{
  "n_head": 4,
  "n_kv_head": 4,
  "vocab_size": 16384,
  "norm_place": "pre",
  "qk_norm": true,
  "bias": "none",
  "parallel_block": false,
  "beta1": 0.95,
  "beta2": 0.99,
  "lr_head": 0.0075,
  "warmup_steps": 377,
  "schedule": "cos",
  "seq_len": 2048,
  "doc_mask": true,
  "dataset": "wikipedia_en"
}
MLP neurons of a small language model. Each row is named by its layer, matrix (gate and up: input weights; down: output weights) and neuron, and shows model dimensions 272-399. Each number is 50 + 15 x the weight over its row's rms, rounded and kept within 0 to 99. A neuron's up and down rows have the sign that makes its largest values positive.
After each neuron's rows, "fires after" lists the tokens most often just before its 100 highest values on Wikipedia text that the model never trained on; "fires in" lists the words (lower case) most often at its 100 highest values on Wikipedia text that the model never trained on.

L3.gate53:51 48 45 58 64 28 39 54 70 54 20 47 74 23 51 47 27 40 51 45 60 44 32 49 42 74 45 58 46 61 36 84 46 72 38 45 45 51 61 42 58 54 51 44 80 53 46 62 49 31 51 65 72 80 44 56 55 56 48 40 16 53 39 66 51 27 40 55 27 38 76 40 71 45 44 57 52 67 48 42 25 34 66 59 39 40 37 54 14 48 32 48 47 34 59 42 25 61 01 52 27 52 28 50 57 44 32 50 65 24 45 48 36 33 71 63 53 33 45 74 56 59 69 55 33 55 46 75
L3.up53:27 62 39 35 36 53 77 41 28 27 44 22 65 56 39 59 52 69 64 44 31 39 40 65 32 53 30 52 43 47 53 73 48 54 46 44 40 65 39 61 37 52 43 63 64 47 83 74 42 37 57 53 48 34 19 68 85 63 59 60 27 51 45 54 57 32 70 26 42 49 20 55 67 22 59 32 59 58 75 28 39 30 39 78 43 47 44 48 52 67 50 54 33 38 40 50 61 21 58 45 55 52 52 42 28 48 35 33 82 62 51 41 33 33 41 47 65 65 37 35 39 48 47 74 41 44 44 40
L3.down53:57 42 43 12 34 64 33 31 40 37 62 03 67 60 45 38 53 47 50 50 26 55 29 51 36 53 45 41 45 36 28 56 68 53 64 71 67 73 30 70 57 67 26 82 74 41 54 37 53 55 41 54 43 51 56 40 58 69 52 51 32 32 53 36 64 70 64 44 57 59 36 60 48 92 49 36 54 62 63 61 37 42 63 58 24 77 34 63 57 53 51 49 70 49 51 31 47 21 42 44 64 58 57 73 29 36 68 42 68 43 47 29 75 41 47 63 61 52 46 47 34 62 64 58 74 43 59 38
fires after: " |", "|", " he", " Center", "\n"
fires in: "18", "made", "17", "16", "on"

L12.gate355:36 52 63 37 25 00 07 57 70 59 40 69 46 43 19 45 52 47 35 44 54 48 48 39 82 85 45 53 49 70 00 44 43 49 67 64 64 52 22 39 41 71 56 38 28 42 29 39 60 32 33 80 78 69 61 62 63 99 55 48 32 39 57 45 62 68 58 61 75 80 46 52 61 55 72 76 68 45 65 81 46 40 47 62 38 39 56 56 63 67 39 32 30 37 40 38 49 34 69 75 51 50 28 49 67 48 63 66 44 36 51 47 57 16 35 61 46 31 70 51 45 59 38 59 70 38 36 21
L12.up355:14 62 45 32 99 26 82 48 53 39 37 26 46 49 41 64 60 58 54 58 52 48 45 32 39 65 53 51 40 58 48 38 44 16 51 36 29 56 44 61 48 78 51 45 61 41 21 27 57 59 54 44 57 80 45 73 46 72 56 65 67 50 60 47 29 72 50 59 70 42 45 59 64 62 62 75 40 65 72 61 61 33 60 21 50 33 37 30 44 50 39 34 53 48 51 38 28 50 22 58 44 55 38 46 68 65 73 46 39 55 74 46 61 24 48 27 19 51 32 50 33 67 38 30 44 80 52 52
L12.down355:40 44 40 58 58 22 63 65 34 70 72 61 61 46 43 38 41 58 57 32 68 49 39 60 47 17 26 52 30 45 55 49 66 48 43 37 44 57 65 50 36 56 57 28 50 70 59 36 69 48 58 48 63 40 57 48 66 62 66 57 45 67 37 78 57 59 52 55 49 53 09 36 51 31 39 53 31 67 57 61 56 46 32 63 42 42 55 36 49 36 45 71 68 44 54 32 70 68 48 59 53 57 24 29 44 45 71 53 46 56 67 56 07 67 40 60 53 49 66 47 36 25 48 31 61 31 61 27
fires after: " |"
fires in: "1", "25", "2", "0"

L12.gate603:65 42 37 90 37 80 48 62 44 63 21 52 52 50 64 42 51 71 60 66 63 49 48 76 47 56 66 43 35 65 25 38 50 42 53 38 60 57 50 40 64 60 46 47 50 39 59 38 55 35 77 61 19 83 41 45 62 91 49 51 73 31 85 43 29 29 67 49 44 29 67 51 59 80 58 78 45 45 44 54 65 51 51 66 62 45 44 58 58 45 59 12 32 49 76 60 71 53 65 42 24 39 64 26 60 39 11 55 46 31 28 34 63 27 41 47 45 31 68 50 48 50 55 25 51 46 63 58
L12.up603:65 68 28 61 43 44 89 58 54 56 27 79 72 58 63 56 35 89 41 49 34 51 51 70 33 62 52 34 44 38 58 31 34 58 49 45 60 66 41 40 55 19 48 63 53 42 50 11 44 18 71 40 62 49 51 49 40 84 57 48 50 43 78 54 51 67 61 46 58 60 33 34 31 63 34 56 43 45 31 53 36 41 46 57 51 65 32 27 59 54 30 44 37 51 63 50 57 70 50 35 42 38 61 57 41 30 42 59 90 52 37 23 66 67 42 55 42 36 38 65 36 45 26 28 46 60 42 52
L12.down603:29 52 52 40 81 22 60 72 47 74 47 43 58 28 27 29 39 65 27 49 42 47 16 42 24 43 49 71 42 55 59 62 58 57 49 55 56 59 21 64 70 50 38 52 58 44 47 50 45 50 36 34 60 49 35 53 65 25 61 68 31 66 40 73 56 29 45 64 77 59 75 53 53 39 33 29 36 88 68 42 49 75 71 56 52 42 04 49 73 48 60 52 63 56 47 80 50 00 28 44 74 17 57 49 53 41 42 34 62 46 37 50 61 41 50 49 57 42 55 83 30 45 54 60 59 66 86 54
fires after: " on", " |", "On", " (", " On", " –"
fires in: "january", "june", "september", "august", "april", "february"

L4.gate1048:57 17 53 67 57 41 48 37 58 74 47 53 54 52 51 26 75 40 45 67 82 46 87 24 56 74 43 52 56 53 74 60 24 39 67 40 33 43 34 59 56 45 35 63 59 39 49 47 36 64 56 42 60 48 71 71 71 60 62 71 70 60 48 58 62 54 59 09 21 53 85 54 45 47 76 42 74 50 52 53 50 33 55 63 48 41 63 62 63 68 55 32 58 58 75 46 55 54 83 60 68 33 29 54 59 30 57 50 31 45 43 69 41 71 49 54 39 73 51 36 53 42 39 45 49 71 21 26
L4.up1048:58 49 62 51 56 29 33 35 44 52 49 51 62 73 92 34 39 57 54 63 31 63 57 24 81 59 36 25 41 49 28 77 45 48 68 53 25 25 24 57 57 73 33 46 42 39 58 44 52 46 63 66 58 68 52 55 51 60 44 59 85 27 81 59 57 61 10 40 35 54 47 63 16 46 44 29 56 27 60 79 56 57 77 27 40 32 45 54 44 59 25 59 58 27 57 35 40 52 58 42 50 79 17 66 39 53 56 25 66 30 74 63 19 55 61 72 48 37 71 60 68 68 46 65 32 22 73 57
L4.down1048:75 53 31 53 40 13 57 44 68 36 63 38 72 58 63 36 30 43 53 62 42 65 57 58 43 21 64 37 29 41 47 61 24 51 87 55 65 49 35 47 26 64 48 69 39 31 56 65 49 68 53 99 34 65 54 23 32 65 59 54 71 37 52 32 60 62 32 27 17 35 44 69 49 40 16 31 67 55 53 93 59 50 56 43 36 31 64 48 43 64 32 53 60 50 51 20 28 53 76 50 62 70 17 70 53 66 84 40 69 57 76 37 15 86 60 81 58 52 48 41 44 68 59 42 33 30 43 40
fires after: " |", " Succeeded", " Preceded", " known", " O"
fires in: "by", "aus", "as", "eng", "ger", "oldham"

L3.gate1174:15 29 71 51 48 44 53 37 62 69 21 73 42 50 36 81 46 41 42 63 39 64 31 76 41 33 56 58 74 45 62 68 39 75 70 55 35 54 46 57 34 46 82 47 42 43 68 30 59 45 55 29 34 51 43 60 33 42 53 65 78 42 56 29 50 54 63 41 73 51 59 65 61 38 36 49 50 32 58 61 40 48 46 57 90 36 30 57 33 31 60 61 56 69 46 35 54 28 47 50 70 28 41 31 48 52 50 49 37 52 35 58 37 22 64 52 40 65 44 63 59 44 38 41 45 55 51 63
L3.up1174:41 62 53 51 27 44 46 42 61 49 24 42 81 43 37 59 34 59 42 44 71 72 55 65 60 61 37 51 69 71 60 60 31 67 49 47 40 79 30 46 71 61 34 47 61 52 48 40 36 58 53 55 61 52 57 61 31 62 26 59 26 17 44 39 49 37 35 29 54 42 59 40 76 45 62 60 66 73 28 36 54 63 46 59 44 09 49 56 65 65 60 76 53 70 72 50 51 79 53 80 43 54 13 50 55 42 44 56 67 37 67 70 84 36 67 35 90 45 64 49 57 74 60 67 70 41 37 68
L3.down1174:22 35 62 44 46 56 48 61 48 39 47 52 48 58 41 72 47 38 57 64 69 36 11 72 38 36 51 50 52 21 66 74 31 80 54 53 40 46 60 74 41 44 66 63 37 39 57 53 59 38 57 35 53 45 41 69 51 39 44 73 68 41 47 33 48 34 53 51 31 52 67 77 52 50 42 56 31 60 74 47 51 56 41 79 49 50 52 72 52 48 63 74 72 75 56 62 30 35 46 43 47 43 51 27 50 69 65 41 34 44 56 30 56 28 71 57 69 72 63 48 53 30 34 48 68 59 41 60
fires after: ",", " of", " the", " in", " |", " South"
fires in: "california", "texas", "kansas", "mexico", "colorado", "carolina"

L9.gate445:45 51 52 64 39 30 50 63 55 44 57 57 50 51 43 35 24 61 40 41 23 45 68 78 54 70 54 66 34 62 46 40 44 52 41 51 31 36 46 15 56 72 45 65 57 36 46 40 47 49 49 42 35 58 34 54 68 52 84 57 50 42 42 58 75 40 59 56 30 38 60 73 47 34 61 39 38 56 47 49 56 33 46 50 61 64 71 58 62 39 33 51 25 65 46 54 32 40 35 48 43 70 66 33 62 71 70 81 44 12 53 58 37 53 56 65 60 38 25 50 55 60 33 44 62 42 54 38
L9.up445:31 44 46 61 60 44 59 59 65 53 46 40 43 25 43 69 67 62 61 52 66 63 16 56 44 55 65 62 29 52 25 58 55 62 59 74 44 42 38 63 39 62 38 65 40 40 64 26 29 44 46 56 65 51 45 59 33 51 37 58 24 38 54 58 64 51 44 52 48 52 77 38 40 58 42 61 49 44 40 70 56 60 78 55 26 42 50 46 33 33 56 41 37 45 59 46 43 43 51 48 51 55 50 76 45 54 42 46 57 30 21 42 32 69 44 60 24 59 59 59 62 58 58 89 50 57 69 54
L9.down445:48 55 49 21 67 47 66 42 61 47 27 43 35 56 49 56 35 27 70 39 33 65 63 50 64 27 63 47 55 58 54 72 28 38 08 35 35 00 56 58 73 53 42 70 66 70 61 42 44 67 56 64 40 49 49 49 57 58 59 59 62 39 58 18 52 54 50 34 72 29 51 66 81 46 43 40 62 60 66 59 65 47 38 34 64 53 42 74 36 50 39 50 57 25 54 56 46 48 70 54 65 54 56 34 40 28 64 49 65 31 53 25 47 67 49 45 52 78 54 68 58 54 24 46 62 62 52 36
fires after: ",", " |", "."
fires in: "and", "1", "or"

L3.gate75:80 42 46 36 46 72 73 68 36 77 54 31 48 80 61 60 47 47 62 63 74 47 68 52 61 64 49 48 47 51 64 52 32 55 41 78 51 50 30 61 54 62 46 31 33 49 37 69 39 39 53 57 79 44 50 58 49 46 60 42 60 73 71 19 66 42 68 40 62 39 45 42 60 45 65 59 68 66 43 46 29 58 56 65 46 50 64 59 35 54 44 47 77 35 93 47 56 56 53 64 37 38 52 24 66 60 43 27 74 52 45 44 39 34 54 45 61 76 67 45 49 52 68 60 40 81 43 66
L3.up75:47 44 30 33 53 71 69 63 58 42 58 29 45 62 46 26 42 67 52 63 69 55 47 68 51 41 35 54 44 36 67 80 40 62 27 76 31 72 34 58 25 41 70 48 55 64 35 64 26 43 45 65 42 34 50 40 27 73 58 45 65 61 59 52 52 47 61 37 45 40 66 34 42 66 58 51 25 47 55 32 45 44 52 48 08 76 45 64 26 60 67 70 56 29 61 62 52 75 40 54 59 58 47 28 50 40 41 29 53 59 46 52 56 50 66 45 39 90 65 54 48 35 84 40 39 54 44 53
L3.down75:44 60 57 64 56 27 61 34 42 60 63 63 38 43 51 47 44 49 47 43 26 45 43 57 23 04 55 54 64 42 47 39 48 38 60 27 65 40 62 48 46 40 42 65 40 52 39 49 52 76 45 51 30 61 40 55 16 47 63 62 46 51 39 63 15 79 53 54 54 56 77 73 46 65 28 33 38 38 46 56 54 43 46 46 36 52 40 42 75 47 58 58 53 39 32 36 54 54 23 41 63 50 70 64 28 51 32 50 45 52 40 51 63 66 52 70 49 35 48 60 54 72 51 40 54 67 61 27
fires after: " well", " such", " known"
fires in: "as", "odessa"

L3.gate827:31 50 74 47 52 62 61 42 39 68 59 32 61 41 63 54 60 63 42 39 39 74 67 40 51 53 42 48 33 60 46 80 33 69 22 70 67 54 43 47 35 63 49 41 57 84 26 43 54 63 40 63 10 61 43 54 54 49 54 46 54 51 67 18 34 43 53 50 50 55 73 46 64 48 50 67 41 57 71 56 43 71 35 37 38 27 42 60 52 64 79 28 43 51 56 51 45 43 85 37 63 41 39 50 06 38 60 58 67 43 33 72 29 75 47 33 37 66 26 48 68 61 39 71 30 50 45 27
L3.up827:68 55 27 61 63 37 36 61 52 49 53 74 56 43 49 27 29 38 55 48 22 42 46 77 93 57 21 19 68 40 37 49 45 63 61 49 64 74 26 50 27 45 46 56 39 70 36 62 59 29 30 22 64 72 42 60 34 27 54 55 54 67 59 63 74 22 40 46 32 39 75 36 43 49 40 46 42 49 59 44 63 43 55 40 50 58 68 52 39 78 36 57 25 47 70 67 44 40 33 30 65 61 41 57 52 53 39 34 56 65 46 40 13 64 57 26 44 55 69 33 58 22 29 43 54 56 55 41
L3.down827:83 28 54 51 62 44 53 50 78 37 86 71 51 62 36 34 02 07 61 49 44 31 52 69 60 15 48 57 64 33 44 53 60 46 62 52 60 35 69 38 57 43 44 65 64 30 78 55 68 37 47 46 66 58 35 49 37 51 43 49 58 72 36 63 47 25 44 43 61 68 52 56 50 82 37 24 56 43 37 55 61 36 39 62 34 34 40 43 48 45 51 46 36 55 64 58 49 63 28 65 60 41 58 50 54 45 53 46 52 64 42 48 42 67 56 31 72 60 86 62 46 62 52 31 48 74 52 51
fires after: " well", " such", ",", " known"
fires in: "as", "including", "particularly", "notably"

L9.gate248:41 59 84 36 47 26 50 58 44 48 39 55 62 38 47 43 34 43 66 26 33 41 61 46 24 81 49 71 27 48 74 63 54 59 39 60 60 74 47 49 38 62 60 42 27 50 42 53 34 31 21 46 35 70 43 69 44 73 69 48 15 58 26 56 38 37 42 66 39 35 65 58 51 44 40 53 68 28 60 31 51 51 54 37 48 46 52 34 64 23 40 48 49 64 65 40 47 44 49 38 25 39 55 65 46 56 35 56 41 55 53 36 55 41 59 49 49 42 30 43 51 35 57 56 49 40 11 41
L9.up248:42 38 51 50 58 61 44 48 52 49 84 26 50 54 44 36 33 60 68 40 53 49 31 52 63 28 42 45 49 62 55 50 38 60 52 55 51 46 50 54 20 32 38 29 68 45 44 64 68 56 56 58 53 58 57 32 58 37 53 48 46 64 12 50 55 71 53 34 45 48 28 48 53 25 09 33 26 36 58 65 54 61 56 66 64 52 48 43 35 43 67 66 78 62 78 35 43 42 24 28 32 54 58 50 57 47 43 65 28 48 35 39 56 42 64 42 59 48 45 55 53 51 51 39 54 39 51 52
L9.down248:58 47 48 45 63 33 51 49 72 35 57 35 85 73 61 35 42 59 46 59 42 52 33 30 73 66 21 38 58 54 53 40 38 29 78 71 52 79 32 91 51 21 36 59 69 61 41 55 46 39 42 58 37 33 73 63 43 48 64 45 37 53 35 53 51 64 42 43 62 82 61 43 49 60 52 45 55 50 46 49 47 57 45 28 63 66 02 55 53 72 71 78 28 37 42 45 51 58 63 51 49 40 37 42 60 46 62 34 34 26 71 63 66 61 51 50 54 68 38 59 44 48 59 60 82 24 60 42
fires after: " |", "–", ":", ".", ";", ","
fires in: "18", "19", "17", "16"

L12.gate798:46 51 61 36 48 58 65 44 50 37 47 50 87 22 64 45 60 41 22 67 44 59 59 54 73 41 29 54 12 83 43 53 55 51 45 27 64 45 88 52 31 87 46 68 49 44 38 46 45 72 72 46 23 43 37 73 44 52 36 75 69 60 68 63 62 41 48 47 60 20 55 60 44 50 73 47 32 56 51 57 56 24 55 44 36 46 79 50 55 60 44 56 54 45 73 64 49 63 42 48 54 46 43 35 35 46 49 39 56 45 53 52 30 29 56 53 50 31 63 42 75 72 43 43 46 49 50 76
L12.up798:68 38 24 69 51 49 53 39 66 53 43 68 72 61 49 36 61 49 17 62 69 42 29 50 35 47 41 57 63 62 58 46 47 46 56 51 59 61 69 57 62 44 26 52 29 55 22 43 40 23 51 57 67 19 37 56 29 55 51 31 41 30 63 58 33 65 50 38 47 50 60 53 59 60 76 69 36 62 65 56 24 64 62 37 64 25 49 55 40 66 40 73 43 58 65 57 53 39 79 45 71 37 72 48 45 05 36 23 72 60 45 36 34 47 44 52 70 43 76 68 41 65 37 34 50 32 78 31
L12.down798:25 67 44 73 60 21 39 34 64 62 36 58 59 34 59 46 39 39 61 46 42 56 24 33 49 71 37 50 15 52 32 41 37 32 78 54 69 48 55 20 29 43 52 62 79 30 50 41 44 51 49 72 38 63 53 27 44 57 61 52 51 44 52 72 46 39 74 39 26 46 44 60 68 34 32 78 52 38 54 66 25 69 30 80 35 55 63 23 48 52 50 47 88 50 39 33 18 37 19 00 37 52 59 40 33 81 50 48 63 31 75 35 48 57 73 34 43 53 39 39 51 48 13 78 21 66 61 80
fires after: " |", " lost", " the", " won"
fires in: "1", "3", "2", "4"

L12.gate1093:51 45 42 30 61 55 46 44 52 27 39 35 69 42 60 30 38 45 74 54 77 52 32 32 44 52 27 80 51 41 54 84 68 41 67 57 47 45 56 55 43 58 55 12 57 51 59 44 28 47 50 31 35 70 50 49 35 65 22 35 33 44 75 71 61 47 54 42 61 30 77 67 53 44 49 61 46 50 72 41 52 50 58 57 47 34 44 43 75 52 35 44 48 11 62 61 50 49 53 65 67 82 60 48 32 45 55 72 29 39 54 20 38 20 61 63 11 44 42 38 49 57 67 67 34 69 56 67
L12.up1093:58 38 25 59 61 18 74 61 60 61 72 66 29 56 49 70 74 43 52 65 39 33 79 58 41 50 56 47 37 29 48 09 28 45 55 54 45 62 32 48 76 39 66 31 54 63 56 68 56 53 67 63 72 49 58 40 50 45 63 71 60 53 50 38 54 35 45 35 54 74 21 50 40 42 61 42 44 45 65 73 27 13 53 30 40 46 37 72 19 59 60 40 66 60 46 76 79 39 18 57 52 41 57 14 57 55 46 29 49 48 56 39 43 55 23 55 51 22 72 41 44 14 26 39 56 49 52 41
L12.down1093:34 66 68 74 38 61 27 38 31 53 00 56 39 44 57 40 28 28 39 35 86 54 33 44 68 42 35 56 41 49 54 91 49 45 75 63 76 49 58 55 32 34 63 39 45 62 54 31 45 50 33 44 61 62 30 43 39 68 55 37 45 54 64 51 47 50 53 48 62 45 79 52 61 56 74 29 42 48 49 61 73 77 20 58 45 64 56 28 54 40 37 36 34 32 36 61 62 52 84 67 55 65 22 92 60 63 47 68 40 46 41 29 50 24 75 80 33 69 32 30 35 72 94 57 31 25 45 45
fires after: " in", " the"
fires in: "the", "s", "own"

L9.gate365:54 44 37 65 39 52 79 36 44 52 26 56 56 60 17 38 34 39 26 53 49 41 92 49 54 68 46 50 56 31 57 09 32 62 56 60 49 16 30 40 66 55 33 49 54 50 47 35 37 35 47 45 39 51 54 64 83 49 52 61 32 40 33 80 44 62 34 62 45 46 39 46 53 65 36 31 46 69 34 50 45 26 39 57 68 55 49 59 62 64 31 43 59 16 88 61 53 60 32 31 25 46 58 21 34 44 50 47 52 48 30 66 37 60 50 59 58 46 65 36 40 60 33 57 66 54 44 44
L9.up365:40 69 21 58 41 48 57 48 40 43 53 26 58 47 51 29 27 66 54 30 43 19 50 50 44 38 43 53 26 51 76 62 43 50 70 30 52 52 68 71 26 65 40 20 74 30 15 36 91 60 81 43 33 40 47 47 51 57 47 50 26 40 58 67 46 40 58 74 67 54 63 37 62 54 35 44 52 38 47 30 45 40 36 36 50 58 50 56 48 53 47 39 62 36 62 43 59 22 53 51 59 49 65 63 31 30 53 33 43 59 59 33 44 40 64 43 70 33 45 27 30 37 60 65 70 27 43 52
L9.down365:53 44 36 70 41 59 54 69 67 50 94 49 48 45 42 57 59 42 30 34 60 47 52 44 33 63 81 54 52 54 52 31 78 52 23 64 37 57 35 57 54 51 50 44 76 50 62 49 58 35 79 46 43 70 77 49 46 49 48 38 59 68 18 32 58 28 54 61 52 37 44 58 49 38 65 69 39 38 38 48 80 70 70 44 77 57 53 36 40 51 34 63 58 49 53 58 51 42 65 59 52 57 34 28 39 31 63 48 48 52 47 60 54 57 25 31 75 52 57 41 51 38 57 53 73 47 40 52
fires after: " in", " on", " |", "In"
fires in: "december", "november", "september", "february", "january", "october"

L3.gate970:65 36 51 60 55 28 83 48 22 61 32 43 65 75 44 55 53 46 47 59 53 63 62 72 41 54 57 46 78 50 36 30 40 55 50 34 79 65 55 64 74 37 61 57 71 52 74 52 72 57 47 69 60 53 44 49 64 42 75 56 27 83 40 54 46 37 78 46 62 68 29 24 47 42 41 41 65 46 31 71 54 45 67 90 65 46 34 38 75 58 20 27 69 56 29 47 66 57 51 47 31 62 59 47 66 66 52 33 42 14 37 64 31 52 51 51 73 29 48 51 66 47 49 62 20 31 44 64
L3.up970:55 43 56 58 28 36 56 46 41 64 51 51 63 78 45 40 64 43 63 62 47 30 42 58 47 75 63 69 62 39 65 19 25 61 25 47 61 46 38 58 69 42 48 43 55 43 52 62 80 46 32 60 59 40 27 75 65 36 71 66 50 61 56 58 53 34 60 52 66 48 43 51 56 46 45 56 63 66 38 87 52 26 52 71 46 39 50 33 42 45 37 65 68 53 34 48 68 54 55 59 29 43 57 34 35 69 63 54 60 21 44 37 37 63 58 35 83 33 36 44 54 59 68 56 50 61 56 65
L3.down970:58 51 42 46 62 57 64 39 47 48 47 38 50 53 46 51 37 31 62 54 77 36 41 54 47 19 39 34 63 41 54 37 52 49 54 64 52 46 49 65 57 32 79 49 71 89 77 77 52 47 57 73 65 57 68 51 60 40 58 31 56 60 45 45 56 44 51 43 46 65 29 04 47 58 50 20 50 65 42 73 62 48 45 69 45 55 47 26 13 55 40 58 73 76 37 64 72 41 58 38 36 80 70 69 44 76 67 48 49 54 26 41 33 30 74 49 98 31 51 48 32 70 54 59 33 54 16 49
fires after: ".", "\n", ")."
fires in: "after", "while", "since", "when", "although"

L3.gate570:52 33 37 73 60 67 48 47 32 49 49 33 76 44 44 68 71 24 63 55 61 55 26 34 47 56 66 46 62 64 72 29 49 37 55 64 60 72 57 76 72 30 52 46 54 76 46 46 86 35 46 48 52 45 64 52 27 46 29 37 46 55 64 47 74 44 81 44 51 68 46 44 61 60 38 43 58 28 55 37 47 49 53 04 60 62 44 40 39 65 51 48 44 46 64 48 65 65 79 30 57 54 50 48 77 60 66 54 34 43 43 58 48 55 93 54 44 75 52 18 24 74 59 52 31 51 44 56
L3.up570:56 28 35 29 65 20 76 72 73 30 42 59 94 46 28 56 34 39 40 41 54 72 12 49 44 55 63 73 58 67 34 70 50 26 47 46 65 71 60 57 22 46 50 78 49 41 67 40 39 48 35 78 37 73 64 48 26 42 71 50 35 67 53 64 70 57 61 44 67 60 41 43 50 64 18 45 44 73 50 24 79 34 51 48 46 43 56 62 43 59 68 21 45 60 43 65 51 53 63 25 51 61 60 53 47 41 41 42 48 62 67 25 31 35 38 69 44 37 72 59 58 55 40 73 67 34 44 51
L3.down570:44 82 54 63 42 53 48 50 39 56 74 66 34 71 61 63 37 72 50 49 57 61 53 75 56 36 34 33 70 51 27 66 62 76 60 46 53 28 42 51 52 58 43 43 57 35 42 55 40 37 53 40 50 35 33 49 50 55 64 42 43 48 37 51 48 33 37 61 37 37 51 46 68 68 46 70 49 71 86 64 34 46 27 65 28 62 37 55 88 45 55 55 58 55 57 45 60 47 42 60 51 51 56 51 37 23 44 62 37 35 54 49 48 53 53 50 66 39 45 59 46 25 44 38 51 37 42 43
fires after: " such", " well", " known"
fires in: "as", "force"

L4.gate959:55 20 67 49 56 67 53 58 28 30 49 54 82 76 59 26 67 33 34 79 27 55 57 35 51 75 38 67 71 51 64 63 85 59 39 51 31 55 59 40 53 47 77 47 47 62 47 14 73 62 47 19 25 34 64 70 51 78 56 53 44 48 64 41 45 36 36 41 44 29 59 74 59 29 27 40 45 52 61 76 67 59 57 40 39 44 24 82 59 40 43 61 46 58 46 62 73 26 75 38 66 46 69 45 76 38 51 54 50 20 46 47 92 39 52 73 52 71 34 45 42 56 41 56 46 62 27 70
L4.up959:36 25 58 58 53 62 53 51 34 28 61 38 81 80 43 34 43 40 36 50 37 50 42 55 54 69 30 58 64 51 66 82 74 42 51 36 44 55 56 21 43 38 63 44 73 42 49 43 70 53 54 35 43 57 42 45 65 51 42 43 46 35 63 50 49 32 33 44 60 48 62 57 58 31 25 36 38 43 72 60 62 42 57 70 40 15 38 65 45 51 42 48 27 44 29 50 44 42 57 43 60 46 59 30 66 43 54 78 53 36 71 17 85 12 56 64 65 54 44 61 42 67 49 50 57 73 32 58
L4.down959:45 47 42 76 62 56 50 49 38 37 79 63 53 62 74 49 44 71 48 65 81 80 47 44 25 15 41 39 69 51 60 56 65 58 37 82 45 60 40 59 47 28 74 38 76 66 34 27 39 44 72 44 53 41 44 26 61 67 61 38 41 44 78 58 46 53 50 58 36 52 57 58 39 34 43 35 55 49 94 47 47 63 50 32 16 28 46 57 65 55 44 57 53 64 46 41 37 62 75 35 77 43 77 57 99 43 60 59 47 51 52 48 56 38 79 43 57 50 55 60 35 76 59 57 68 68 67 42
fires after: "),", " the", " a", " |", " of", ","
fires in: "japanese", "french", "spanish", "dutch", "danish", "russian"

L3.gate128:86 61 29 45 41 60 45 43 29 44 52 61 53 51 40 49 61 35 75 76 42 35 41 72 37 29 52 47 42 76 51 28 43 42 27 49 80 43 47 69 64 64 61 29 44 71 53 29 52 57 53 35 65 39 64 46 57 50 32 36 47 75 43 76 40 67 69 51 55 39 47 22 60 51 70 50 61 29 58 64 48 62 40 61 21 38 46 58 63 34 51 59 48 69 58 65 54 80 40 66 38 49 71 55 37 77 45 43 49 57 43 54 57 90 39 51 78 32 56 43 65 55 38 65 42 59 49 44
L3.up128:45 20 63 44 34 35 63 18 77 54 58 49 54 65 54 60 45 44 73 55 55 67 43 50 45 64 42 86 40 18 85 51 65 40 50 53 35 50 47 85 53 54 49 52 59 60 43 40 49 47 70 64 73 61 28 42 67 36 81 64 71 35 53 54 76 31 65 58 26 35 40 54 47 69 61 57 39 44 39 68 37 65 45 81 62 65 71 47 54 34 20 64 67 24 26 43 61 45 64 54 47 39 66 09 58 58 48 06 70 64 44 58 31 54 69 69 30 34 42 53 43 47 34 42 68 73 46 51
L3.down128:53 82 48 68 21 52 36 31 56 45 25 33 57 55 86 39 30 49 64 33 70 31 19 40 57 73 59 55 63 59 49 33 59 67 48 51 48 32 40 41 63 28 46 54 66 54 85 44 41 69 35 44 67 46 66 57 69 40 70 30 42 45 57 50 57 63 38 62 61 59 37 34 41 48 81 62 69 27 17 56 47 62 53 47 22 57 63 58 44 53 49 69 40 44 45 56 36 65 57 61 36 92 54 75 48 66 54 43 31 44 09 23 47 56 39 45 60 48 38 53 54 42 48 49 42 54 31 41
fires after: ".", ",", "\n"
fires in: "however", "while", "although", "both", "though", "respectively"